Part of a small language model's weights: 12 heads of 32 (1 for keys and values), 347M tokens.
MLP neurons of a small language model. Each row is named by its layer, matrix (up: input weights) and neuron, and shows model dimensions 32-95. Each number is 128 + 24 x the weight over its row's rms, rounded and kept within 0 to 255.
After each neuron's rows, "fires after" lists the tokens most often just before its 100 highest values on Wikipedia text that the model never trained on.

L5.up758 [140 101 127 125 105 103 146 149  82 105 105 144 169 105 108  86 161 119 117 127 147 165  98 112 117 143 154 109 106 119 102 140 128 111 127 132 128 118 125 185 156 101  54 145  99 131  85 133 122  97 130 107 137 138 153 152 146 108 155 156 179 101  93 150]
fires after: " a", " | A", " A", " | F", " F", " (d"

L2.up921 [152 139 130 128  94 197 103 108 120 132 124 122 156 147 135 116 121 157 133 104 126 132 105  65 118 135 144 147 128 137 121 126 160  88 110 118 109 155 118 187 143 110 146 171 132 142 171 115 165 143 141 130 124 110 135 121 119 115 105 123  97 193  95 125]
fires after: "1", " Mont"

L3.up676 [130 127  61 107 110 132 127 116 120  91 165 187 104 128 201 157 116 118 112 152 134 120 129 134 107  79 159 100 130 145  90 123 105 130 119 114 169 119 126 132 144 131 138 160 109 131  97 128 109 132 129 143 140 130 154  94 162 167 143 121 110 128 128 103]
fires after: "\n", " |", "|---|---|---|---", "ist", " c"

L6.up559 [113 141 132 125  98 169 119 108 128 101  95 110 138 164 120 120 138 118 116 127 125 176 145 112 138 105 102  86  96 118 154 126 114 135 181 155 114 100 131 116 130 160  97 103 137 102  92 146 125  94 131 137 158 138 127 140 102 151 102 100 135 125 130 126]
fires after: "2", "1", "8", " in"

L2.up624 [136 117 129 118 113 135 105 133 107 105 139  60 106 114  92 117 136 109 128 134 129 127 125  91 152 160 129  87 147 148 119 127  93 149 120 134  99  74 102 159 101 136 136 122 154 105 118 128 131 112 156 154 173 156 118 145 142 152 120 140  94 126 114 159]
fires after: ".", ",", " | ", " |  |"

L10.up744 [127 130 128  96 131  96 153 144 114 121 153 153 144  88 117 151 125 128 134 138 153  89  99  66 147 105 115 156 135 131 116 117 135 112 155 139 128 127  88 116  95 169 139 107 115 182  92 156 158 132 153 120 177 145 130 159 142 123  93 137 109 116 107  89]
fires after: "0", "3", "1", "2", "5", "4"

L8.up723 [154 101 161  89 140 115 109 118 110 144 106 100 148 122 107 139 132 142 124 129 124 121 109 108 122 143 115 164 158  95 112 136 132 151  93 131 139 101 138 117  95 127 166  88 164 140  92 133 131 104 132  85 179 119 139 111 153  98 136 137 125 184 138 121]
fires after: "2", "1"

L8.up674 [125  91  88 108  89 126 118 113 145 158 114 122  96 102 117 104 147 151 176 117 117 111 146 120 163 122 132  99 134 167 134 109 129 128 126 145 125 105 133 140 126 156 120 121 115 122 112 137 142 164 172 107 152 150 148 122 135  73 158 124 156 131 143 134]
fires after: "°", "′", " (", " |  | ", " | "

L10.up341 [153 112 142 142 131 140 135 107 133 121 100 100 154 145 161 163  71 142  98 159 128  73 116 166 106 114 122 110 136 162  98 166  94 130 101 150 162 142 132 150 128 132 128 133 143 165 126 123 135 106  99  94 137 109 111  80 162 156 127 155 123 139 139 108]
fires after: "2", "–", "\n", "1", "her"

L8.up143 [111 148 138 123 154  83 146 128 136 140 129 115 112 149 132 153 132 143 145 123  88 114 156 129 135 115 113 117 113 188 130 146  87 124 135 120 128 142 147 156 128 155 143 114 142 114 100 108 102 148 141  93  91 126 103 119 173 132 112  96 121 171  80  92]
fires after: "2", " S", "8", " s"

L4.up310 [ 74 105 111  78 134  91 136 162 127 100 111 154 111  86 132 147  92 140  79 127  91 138 134 176 114 151 150  60 139 143 137 163 134 153 152 158  81 101 140  99 165 130 132 141 108 105 127 150 129 133 143 105 159 161 130 133 163 111 160 154 174 111 109 133]
fires after: " H", " h", "e", " Ge", " ge", "he"

L4.up208 [118 105  90  90 134 150 114  98 116 117 109 155 145 129 144  99 132 160 171 138 129 149  99 124 102  93 120 134 115 125 106 126 138 113  91 124 113  97  99 155 119 108  93 118 116 113 161 104 140 131 117 105 125 124  91 134 155 117 130 157 112 167 125 142]
fires after: " he", " She", " F", " He", " B", " W"

L2.up437 [105 133 162 165 127  91 151 106 155 114 151 132 119 153 138 133  94 140 133 132 141 131 105  99 128 170 168 111 128 128 148 113 143 125 128 105 154 160 146 144 161 122 123 112 149 128 126 104 152 136 102 150 107 164 146 118 129 130 108 112  97 166  95 125]
fires after: "1", " | ", "| ", "\n", "uz"

L5.up452 [134 119 130 122 109 150 138 141 120 177 113 108 140 153 131 105 100 144 127  94  97 139  88 146 136  78 109 116 145 131 113 173 112 110 144 125  96 102  93 135 129 136 145 119 125 179 134 125 111 139  84 136 131 100 136  98 114 112 119 153 153 115 106 111]
fires after: "3", "6", "4", "2", "5", "."

L4.up632 [159  86 117 144 145 131 158 149 128 136 101 130 144 126 133 115 108 150 154 124 126 106 154 112 132 104 132  95 129 121  96  85 125 141 109  97 110 156 156 147 139 126 107 127 101 126 112 134 121 146 109 138 158 130 149 113 150 148  90 158 128 117 109 133]
fires after: " M", " | R", " G", " C", " S", " | G"

L4.up523 [139 158 149 122 117 127 136 124 149 141 106 146 172 109 176 118 103 159 130 152 156 129 171 155 100 141 131 149 179 110 155 114 136 112 160 135  76 116 125 119 135 158 100 159  89 146 136  82 161  74 161 108 138 143 137 185 130 114 103 106 155 111  97 112]
fires after: "w", " W", " H", " Hol", " Br", " h"

L3.up137 [134 162 106 125 105  95 125 129 162 121 130 124  88 121 113 138 100 136 102 120 123 123 195 149 115 101 155 159 135 131  93  93 100  94 126 140  65 110 145 155 130 129 154 118 126 105 106 110  90 105 104 155 163 125 132 130 107 135 158  82 103 106 118 127]
fires after: "\n\n", " h"

L5.up178 [104 104 155  83 158 127 121 126  99 140 145  82 114 136 159 132  95  99 125 128 110 162 151 120  98 141 132 103 123 137 112 130 125 113 123 122 134 111 136 108 114 136 113 123  90  96 128 149 124 130 110 137 159 169 113 147  86 132 144 146 158 143 124 159]
fires after: "0", " | ", "1", " ", "2", " in the"

L6.up656 [132  97 144 121 131 108 186 118 147 161  82 150 163 123 110 141  81 167 120 136 136 137  91 168 141  96 133 150 123 136 124 176 116  91 186  96 152 118 126 131 138 131  99 164 115 143 124 130 135 145 147 129 115 142 128 164 124 139 103 138 132 132 128 141]
fires after: "1", " | ", "2", "3"

L6.up163 [115 122 122 154  72 152  82 168 137 136 116 127 102 173 132 128 162 128 123 138  69 123 148 106 127 138 123 128 125  95 141 128 116 163 125 126 138 138 120 147  98 193 154 161 134 101 149 130 135 129  98  86 128 152 121  98 106 143 119 101 137 130 102 151]
fires after: "al", "in", "il", "ral", "val"

L4.up146 [122 104 128 115 114 114 125 128 159 147 137 140 109 149 109 117 137 125 127 126 125 145 127 114 123 158  93 156 165 121 141 129 121 154 133 127  99 146 173 144 120 101 187 148 155 179 148 126 102 126  96 109 145 105 123 102 122 141 151 131 118 134  93 124]
fires after: "h", "th", "b", "gh", " h", "ath"

L6.up625 [156 156 108 143 129 168 142 100 140 106 117 170 127  77 149 110 137 120 158 121 143 113  79 140  92 137 143 145 124 151 159 163 155 116 132 141 122 126 122 101 119 186 155 120 152  94 131  51 100 143 122 142 135  98 105 180 112 112  97 134 128 128 125 124]
fires after: " In ", " in ", "In ", "1"

L5.up600 [120 116 115 173 121 125 160 121 108 136 117 141 130 128 157  81 151 152 126 163 124 112 129 108 148 126 131 169 132 131  95  88 121 146  89 136 124 146 107 124 153  97 114 159 102 197 127 136 117 111 188 134 130 112 166  96 100 108  89 167 126 107 121 113]
fires after: " M", " Pl", " m", " pl", " | R", " R"

L10.up824 [117 111 146 123 124 153 130 132 150  92 126 127 182 139 116  95 143 108 140 131 127 143 121 126 106 132 117 109 113 164 103 139 112 110 182 142 110 131 135 174 177 132 165 115 138 158 132 112 119 140  94  91  90 130 126 143 118 149 100 139 101 120 158 101]
fires after: "2", "1"

L4.up314 [120 128 176 115 105 136 134 153 125 166 101 116 169 136 129 113 144 135 125 140 158 126 155 121 122 144 115 108  90 118 134 113 103 143 149 132  96 106 104 113 122 164  99 129 148  99 110 148 128 102 155 115 116 137 137 112 118 121 154 146 114 158 109 125]
fires after: " b", " h", "yl", "-b", " the s", "h"

L4.up1009 [153 103 135 134  91 131 126 134 143 133 145 125 125 134 102 103 126 124 124 148 117 145 129  95 135 125 122 171 132 146 123  83 117 115 166 134 130 128 124  83 153 144 162 171  97 139 141 114  77 110  98 142 145 144  92  88 117 125 127 117 127 119 143 131]
fires after: "1", " of L", " L", " de"

L8.up146 [105 111  97 111 104 162 102 135 149 134 119 167 125 121 157 151 115  89 187  92 126 115 102 103 100 184 132 124 124 112 143  91 153 120 128 130 153 147 137 154 166 144 153 105 115 142 173  94 107 164 103 110 139 164  99 188  98 139 139 104 128 125 147 134]
fires after: "1"

L5.up97 [119 122 147  87  97 155 109 146 150 128 123 120 157 130 135  98 110 117 110 114 147 162 105 144 140 130  91 140 125  95  99 112 178 159 109 174  98 138 160 128 158 102 152 102 143 161 156 116 128  66 101 108 183 134 176 130 119 168 101 119 148  77 141 153]
fires after: " W", "w", " w", " H"

L5.up680 [ 96 138 138 130 121 156 133 137 116 127 125  97 127 157 116  64 112 132 150 133  62 150 143  94 144 135 132  78 113 103 137 125 112 184 118 115 107 122 106 140  81 127 111 148 107 100 145 150 128 108 141 126 134 116 112 147 157 146 113 116 135 147  72 101]
fires after: " b", " B", "h", "m", " the b", ", B"

L5.up418 [154 115 108 182 130 127 114  90  94 104  78 146 152 159 176 115 119 168 123 132 162 161 134 136  87 130 121 152 105 105 112 143 156 126 117 123  96 125 139 140 138 139 123 124 120 183 159 155 147 128 125 122 125 137 174 151 156 145 132 130 133 104  88 105]
fires after: "arl", "u", "ib", "am", "ang", "1"

L5.up8 [106 118 146 163 105 125 155 121 164 140  97  90 122 170 165 148 120 103 152 130  94 144 142 151  93  91 154 115 162 146 118 118 121 122 145 131 115 121 104 156  75 109 121 134 137 120 131 111 147 141 145 131 130 129 122  85 140 120 149 134 143 107 160 112]
fires after: "0", " | "

L10.up572 [122 100 124 114 182  92 161 129  94 128 109 127 142 118 114 146 120 133 116 110 117 117 112 150 134 136 124 140 149 124  95 126 146 172 110 137 119 169 131  88 153 100  81 162 157 140 126 122 138 115 148 133 126 203 149  91  96 114 120 132  93 114 140 136]
fires after: " | ", "; ", "| Party"

L4.up319 [128 115 122 128 142 137 107 149 116 138  99  69 139 152 155 163  83 126 102 103 126 181 132 121 161 116 128  77 126 132 131 117 124 159 110 130 156 113 116 102 103 171  86 117 133 166 104 122 140 157 103 117 104  97 140 134 110 139 168  97 150 125 118 155]
fires after: "\n", "|---|---|---|---", " d", " t", " m", " exc"

L3.up629 [110 130 127 101 138 131 137 128 121 115 152 136 133 111 172 132 133 109 141 121 137 139 139 171 188 146 134  70  92 150 119 105 139 160 112 158 127 153 113 102 142 132 129 143 126 129 115 140  88 128 155 189 116 127 158 122 114 144 111  96  95 121 116 106]
fires after: "\n", "|---|---|---|---", " syn"

L8.up354 [125  90 120 133 130 130 151 139 140  62 139  91 160 123 147 151 122 114 152 123  97 121 135 167 100 111 153  98 108 142 151 110 139 147 133 136 120 114 130 139 126  91 126 118 132 136 115 102 104 152 119 105 147 151 142 144 132 137 133 194 161 105 128 165]
fires after: "–", " to ", " in ", ", ", " | ", " December "

L10.up756 [148 141 154 120 149 112 101  97 109 126  96 133 150 126 134 140  83 139 121 113 152 112 156 116  96 114 144 126 146 175 113 132 111 177 112 140 135 128 111 159 139 163  99 110 111 142 100  66 141 184 136 140  72 156 120 139  90 128 127 144 110 136 145 110]
fires after: " | ", "′"

L2.up914 [140 137 139 132  74 128 128 138  94 105  98 126 121 114 172 155 130 143 153 129 148 114 105 155 145  72 131 167 144 144 124  85 122  80  94 117 131  74 129 174 125 174 146 143 143 149 112 128 144 124 116 103 127 129 161 140 121 121 107 170 100 109 176 133]
fires after: "\n\n", "\n"

L2.up390 [ 90 100 137 135 118 168 133 140 119 120 154 126 150 109 140 111 122 150 135 148  99 108 162 117 144 118 108 110 165 114  90 115 115 119 158  98 120 128 151 143 140 127 130 113 125 150 114 119 146  86  89 132 118  82 138 105 156 163 110 123 119 163 114 137]
fires after: "1", "2", " Car", "oc"

L3.up459 [ 90 137 131 104  79  99 111 136 147  87 142 109 113 167 145 128  94 129 161 129 100 141 165 135 102 126 112 123  81 159 175 136 121 123 177 105 143  73 109 128 140 142 130 160 119 129 152 121 141 105 152 136 130 122 145 129  93 138 188 107 108  84 131 112]
fires after: " h", " Ad", " w", " tr", " Sc", " High"

L5.up1020 [120 158 158 122 118 144 124 104 138 107 127 125 119 127 130 131 139 135 136 133 119 116  77 169  80 153 121 121 128  86 145  91 128 119 127 139 147 125 154 142  96 121 109 172 123 130 121 153 108 131 109 127 126 152 139 165 124 128  75 121 128 189 120 154]
fires after: "\n", " qu", " | ", " Qu", " v", "\n\n"

L5.up566 [144  98 158 131 126 104  99 139  89 111 141 149 162 159 117 161  93 192 107 149 106 130 126 113 148 132 135 109 136 130 150 109 100 162 133 115 113 141  92 133  77 127 113 110 122 164 185 143 134  89 139 117 121 149 162  93 149 133  97 157 164 125 120 126]
fires after: " B", " M", " b", "u", "a", " V"

L5.up560 [134 120 152 117 126 115 150 136 120 138  88 104 134 139 106 127 145 157 150 151 119 121 121 168 123 125 130 175 109 116  89 122 140  88 124  92 127  53 126 125 128 110 111 167 121 135  98 127 157 140 112 124 113 130 157 126 117 123 144 146 124 152 134 104]
fires after: "\n\n", " =", ".", "\n"

L2.up130 [131 114 168 144 114 122 142 134 153 108 114 127 104 121 114 145 142 138 143 127 163 132 125 136 132  98 120 172  96 171 137 120 154 108 128 106 145 165 138 143 118 148 112 130 130 100 136 121 104 110 128 139 133 141 153 143 126 144 127 144 128 116 148 125]
fires after: "1", "2", "86"

L3.up50 [119 128 129 134 141  89 133 126 110 129 126 127 132  92 124 140 123 137 100 154  78 121 140 104 128 124 144 126 133 156 165 110  92  90 140 149 139 137 128  66  79 163 101  88 132 150 123 110 119 184 139 126 148 156 160 104 130  97 126 148 123 157 144 167]
fires after: " N", " Y", " K", " interp", " O", " L"

L2.up455 [125 142 107 103 141 114 129 127 170 101 113 139 162 136 128 156 103 167 131 109 120 107 140  66 143 146 151 120  99 123 118 161 158 125 134 145 126 137 102 135  95 111  90  98 101 121 109 100 117 128 125 130 118 138  97 156 142  92 126 119  97  77 118 131]
fires after: "1", " inter", " m"

L2.up724 [126 107 156 133 111 132 112 129 156 152 150 192 112 179 139 168 118 108  95 106 173 157 110  94 153  98 118 155  95 156 114 118 124 108 147 143 147 150 105 144 131 129 124 147 136 116 161 146 161  92 135 107 130 100  66 108 139  93 114 189 130 118 169 131]
fires after: "1", " (", "–"

L2.up268 [129 154 125 107 193 103  92 110  99 143 148 125 144  68 138 178 105 105 105 184 138 134 132 180 139  94 144 108 119 117 150  82 121 182 137 120 153 138 106  90 120 132 101 159 140 105  89 144 114 150 133 108 164 137 151 138 137 144 104 133 141 150  75 106]
fires after: "\n", " section", "es", " |"

L3.up489 [106 127 132 120 121 113 145 129 140 124 132 123 101 125 127  93 111 123 175 165 196 128 111 119 143 116 135 137 142 151 129 112 137  85 111 153 134 110 145 145 150 137 125 124 142 154  93 111 151 106 136 142 121 177 130 131 165 145 138 110 111 152 170 131]
fires after: " | ", "; ", ") | ", " (", " P"

L3.up206 [120 140 120 137 111 102  99 119  97 150 132 125 132 108 127 145 153 138 162 120 107 131 176 157 169 100 124 112 166 139 109 132 158 114 149  96  72  96 122 108 136 134 158 174 145 138 112 152 113  97 134 129 122 128 118 155 104 139 120  95 143  91 157 163]
fires after: "\n\n", "\n"

L5.up784 [154  57 149 112 114 115 115 126 114 134 209 116 101 110 129 107 119 143 128 119 152 175 135 140 134 135 149 110 109 155 113 140 137 174 130 133  61 148 135  97 133 146 132 117  99  97 109 134 138  93 108 151 138 144 149 130 127 165 115 134 121 139 105 136]
fires after: " St", " Ch", "ch", "-", ", Ch", " | Ch"

L5.up795 [126 156 124 107 154 138 148 165 129 135 142 124 153 108 134 117  86 141 108 164 214 153 137 159 130  85 145 147 130 118 119 129  78 141 164 143 172 131 138 111 157 168  89 155 192  94 143  97 124 116 129 114 147 141 117 141 161 163 140 145  94 147  86 136]
fires after: "2", "1", "6", "r", "3", "8"

L2.up905 [ 96 113 131 148 146 160 135  93 175 141 138 120 166  95 141 135 101 169 116 127  93 159  98 134 123 143 137 151 101 148 152 149 109 111 111 125 136 127 102 164 138  78 138 170 108 161 108 113 145 111 102 197 136 119 130 126 138 137 123  83 132 116 121 133]
fires after: " =", ")", ") =", " Dec", " h"

L4.up14 [138 123 111 126 131 175 154 174 170 103 150 213 146 134 147 125  83 104 127 139 139 128 122 113 133 117 159 139 105 105 128 141 105  98 120 175 124 166  79 115 109 114 128 117  89 105 135  96 144 106 148 154  94 160  82 138 142  85 105 121 120 172 145 167]
fires after: "1", " in ", " Mont"

L3.up435 [148 172 145 168 159 114 129  85 119 102 118 116 175  60 140 139 117 132 150  96 130 157 132  82 108 119 163 134 114 116 141 107  80 128  81  95 147 114 139 101 139 159  85 152 102 161 152 102 163 139 135 137 163 162 105 176 105 105 149 121 158  98 112 143]
fires after: " l", " O", "- S", " L", " S", "L"

L4.up634 [102 146 104  92 158  89 127 129 156 109  98 130 152  99 138 140 114 116 124 133 127  80 131 115 140 118  93 123 122 130 106 108 132 147 149 154 131  89  87 208 105 125 144 112 124 129 128 120 137 123 119  91 140 119 127 174 144 149 131 130 117 103 100 154]
fires after: ".", ",", " en", " c", "\n", " D"

L3.up238 [107  91 150 119 120 118  83  94 156 114 140 104 160 126 166 156 146  97 150 122 165 157 116  97 100 132 166 142 126 117  97 163 123 116 117 122  98 114 157 127 121  87 112  66 132 120 134 130 139 111 143 101 137 175 147 169 104  98 107 145 153 114 126 108]
fires after: "1", " Ch", "Ch", " St", " Pl"

L3.up62 [197 165 110 130  85 141  99 169  75 118 104 131 104  92 141 172  77 107 169 124 120 118 114 125  93 119 146 162 146 131  83 137 112 134 105 115 141 103 132 130  77 147 106 129 126 146  98 103 114 150 132 120 134 139 160 125 106  73 107 157 148 136 119 116]
fires after: "\n\n"

L3.up254 [105  87 140 122 136 130 144 144 125 140 114 111 147 138 142 153  93 143 140 131 103  97 139 158 168 114 127 123 147 125 101 123 114 105 112  88 153 127 143 174  95 158 152 124 100 121  89 160 118 135  92 112  96 132 147 140 126 131 124 137 141 118  71 158]
fires after: "\n\n", "\n", "====", " | \""

L3.up581 [100 144 151 124 147 116 129 106 110 146 133 109 135 147 142 141 118 132 125  96 139 115  91 114  90 101 138 126  90 103 149 123 129 145 108 145 142 134 100 135 117 151 122 153 146 116 149 116 136  88 109 100 138  88 154 160 153 117 117 120 112 162 156 138]
fires after: "\n\n", "\n", " League", " Book"

L3.up777 [120 111 147 112 121 126 142 145 121 156 119 139 142 112 137 167 106 130 171  89 116 119 142 133 111  92 116 111 157 120 130 118 126 176 127 122 127 134 144 132 132 142 123 164 123 122 179 150  88 120 153 111  86 128 137 116 123  89 123 122  96 133 161 140]
fires after: " | ", " Re", " Mont"

L10.up349 [153  66 164 109 149 149 186  89 127 133 149 109 159  98 164 140 118 113 145 135 116 149 106 124 152 143 119 143 109 141 155 150 112 135 159 149 106 139 110 143 181 151 155 122 152 124 121 105 124 138 140 124 131 126 114  66 129 129 131 143 124 150 111 164]
fires after: "| ", "\n", "–", "1", " | "

L5.up121 [131 131 123 136 159 126 144 149 164 111 100 101 142 136 121 147 154 135 138 119 112 142 119 180 176 105  93 147 199 130 134 117 134 112 128 131 128 132 128 153 109 160 136 111 107 132 101 119  95 123 159 139 167 120  92  95 111 151 124 133 145  93 100 168]
fires after: " s", "-", " h", "s", "h"

L5.up206 [167 128 114 142 140 123 150  99 170 151 169 138 144 158 109 130 122 160 119 136 105 126 144  90 156 141 145  98  93 133 110 134 154  99 142 113 117 101 120 125 131 138 114  81 119 116 145  98 103 128 140 112 149 151 115 119 127 157 102 128 123 110 105 126]
fires after: "1", " s", " S", "-S", " | S", "S"

L8.up55 [137 127  99 143 115 124 125 108 151 150 129 126 168 175 112 123 105 162 141 168 149 123  71 110 146 144  89 109  68 144 151 110 118 131 104 136 127  87 159 119 165 128 154 139 126 108  79 133 154 143 185 129 127 167 108  70 111 132 115 157 141 100 148 111]
fires after: "-", " ", "S ", "18", "."

L3.up522 [144  92  99 131 143 112 156 117 163  94 150 152 168 115 120 109 130 120  62  98 122 136 123 126 109 107 144 137 132 114 109 111 117 152 145 122 130 128 153 115 112 110  75 141 156 142 140 151 121 127 129 147 125 117  67 157 158 171 122 115 101 118 123  95]
fires after: "\n"

L5.up14 [107 101 107 101 121 139 137 131 147 129 135 143 127 147 149 112 130  95 133 111 150 119 135 122  62 126 150  81 120 111 108 133 121 128 107 176 139 126 113 143 109 120 133 119 142 100  82  91 102 150 136 138 197 132 129 129 144 160 176 134  93 142 125 121]
fires after: " F", " W", " No.", " V", " R", " | F"

L6.up9 [122 112  96 157 124  95 131 110 140 141 147 158 112 156 116 111 123 132 144 135 155 140 120 125 100 152  92 161 108 119 100 134 116 135 134 115 135 109 126 132 127 176  84 139 108  93 117 128 130 146 151  97 137 172 136 169 120 128 147 115 127 127 136 180]
fires after: " | ", "3", "2", "4", "S", "5"

L5.up975 [139 148  88 139  84 154 129 107 126 136  80 113 108 158 170 154 125 157 125  82 164 102 118 156 115 114 120 136 129  85 123 135 134  88 123 117 137 141 118 119 119 130 103 124 112 128 129 148 111 134 149 148 128 109 101  70  63 126  67 186 103 138 111 150]
fires after: "1", " P", "ic"

L10.up627 [ 97 140 112 134 138 106 102 143 111 137 150 144 106  69 155 130 123 147 157 168 158  91 145  86 156 108 129 123 137 142 133 142 174 145 116 142 128  78 105  86 117 156 112 121 151 145 128 128  94 140 131  94  94 135 128 105 137 143 125 150 123 122  88 107]
fires after: "1", "2", "3", "0", "7"

L3.up72 [133  77 119  92 184 125 190 136 112 101  98 111 137 174 118 150 138 112 128 126 151  98 155 147 136 149 182 150  84 139  96  86 139 121 153 143 126 104 106 123 112 110  90 186 115 167 172 106 129 108 170 152 117 116 155 101 114 143 133 189 135 114  82 110]
fires after: " F", " f", ", K", " K", " | F"

L3.up60 [147 111 131 154 165 136 126 148 121 122 134 104 121 183 102 130 103  87  98 113 116  99 107 140  78 148 115 118 142  82 103 141 102 181  97 149 123 153 125 152 140 121 161  87 135 117 141 111 144 109 154 143 162 109 140 112 114 121 136 156 149 112 137 157]
fires after: " V", " C", "it", "C"

L8.up156 [123  76  82 154 116 186 156 128 116 116 122 142  97 153 117 176 131 148 142 128 112 148 116 156 109 122 126 128 106 145 125  84 133 111 141 136 132 145  94 149 128 107 130 111 126 131 147 117 127 114 175 102 150 178 150  84  86 144 117 148 121  96 140 142]
fires after: " | ", " ", " (", ": ", ".", ", "

L8.up322 [113 169 120 151 119 132 121 121 156 170 137 144 101 151 148 129 130  87 178 108 121 139 129 100  34  94  95 128 144 125 144 135 136 135 134 125 103 120 119 130 140 112 149 164 123 151  86 127 179 103 143 164 149 181  95 138 101 141 123 163 145 157 128 124]
fires after: ".", " | ", "; ", ",", " (", "2"

L4.up530 [124 129  99 133 125 132 146 120 160 137 146  81 157 135 123 126 132 166 123 149 151 124 109 166 151  86 134 139 132 124 126 129 116  89  81 142 174 127 120 125 137  79  74 107 125 134 167 144 114 134 113 149 127 132 100 125 120 110 145 106 120  95 137 144]
fires after: " f", " F", " m", " w", " W", "-"

L2.up478 [127 116 134 149  88  86 149 163  92 148 140 135 113 130 118 111 118 116 121  55 139 126 154 138 130 107 161 139 129 134 146 131 170 129 152  91 121 103 121 116 145  79  66  97 139 173 138 152 128  97 113 150 154 112 111  97 152 129 106 154 144 146 131 156]
fires after: "\n", " l", "==", "===", "é"

L3.up474 [ 91 129 114 120  92 150 136 139 114 139 137 151  92 183 127  89  80 158 126 128 148 137 110 135 197 127 121  94  81 130 144 147 100 114  94 128 123 145 114 134 111 104 100 134 105  97 141 127 148 103 148 129 124 126 166 179 140 113 149  91 104 143 139 136]
fires after: "1", " | .", ", M", "M", " M"

L4.up29 [157 135 144 133 104 110 160  90  95 122 121 137 146 100 167 154 114 142 130 113 147 127 120 118  49  87 103 124 173 138 109 114 113 130 108 159 152  71 159 126 116 130 110 129  93 105 138  71 141 168 121  97 128 139 169  79 130  79 103 135 126 114 118 114]
fires after: " G", "\n\n", " g", " | O", " D"

L8.up737 [150 148  94 116 143 128 132 114  89  88  63 129 141 101 158 107  89 139 117 113 151 142 126 124 102 134 139 139 148 103 106 182 112 120 161 123  82 128 135 121 134 116 101 110 143 122 103 148  70 100 125 101 148 116  77 122 115 132 130  69 142 127 138 134]
fires after: "1", "5", "2", "4"

L3.up710 [107 127 159  79 121 104 138 148 124 129 139 164 141 138 130 164  94 150 133 122 135 117 116 188 160 129 164 123 133 122  85 149 124 132 144 119 147 109  99 106 131  76 141 102 152 126 139 116 150 138  93 150 108 115 126 156  80  87 184 152 158 120 147 132]
fires after: "\n\n", " E", "\n", ".", "E"

L2.up546 [117 120 157 133  89  99  95 106  66 118 145 111 130 159 139 119  87 138 112  93 149 156 107 127 133 131  63 106 149 106 109 128 107 125 123 126 113 155 126 124 126 162 145 111 145  71 133 161 133 147 119 156 134 108 144 150 111 102 134 101 135 165 155 123]
fires after: "\n\n", " | — | —", "0", "\n"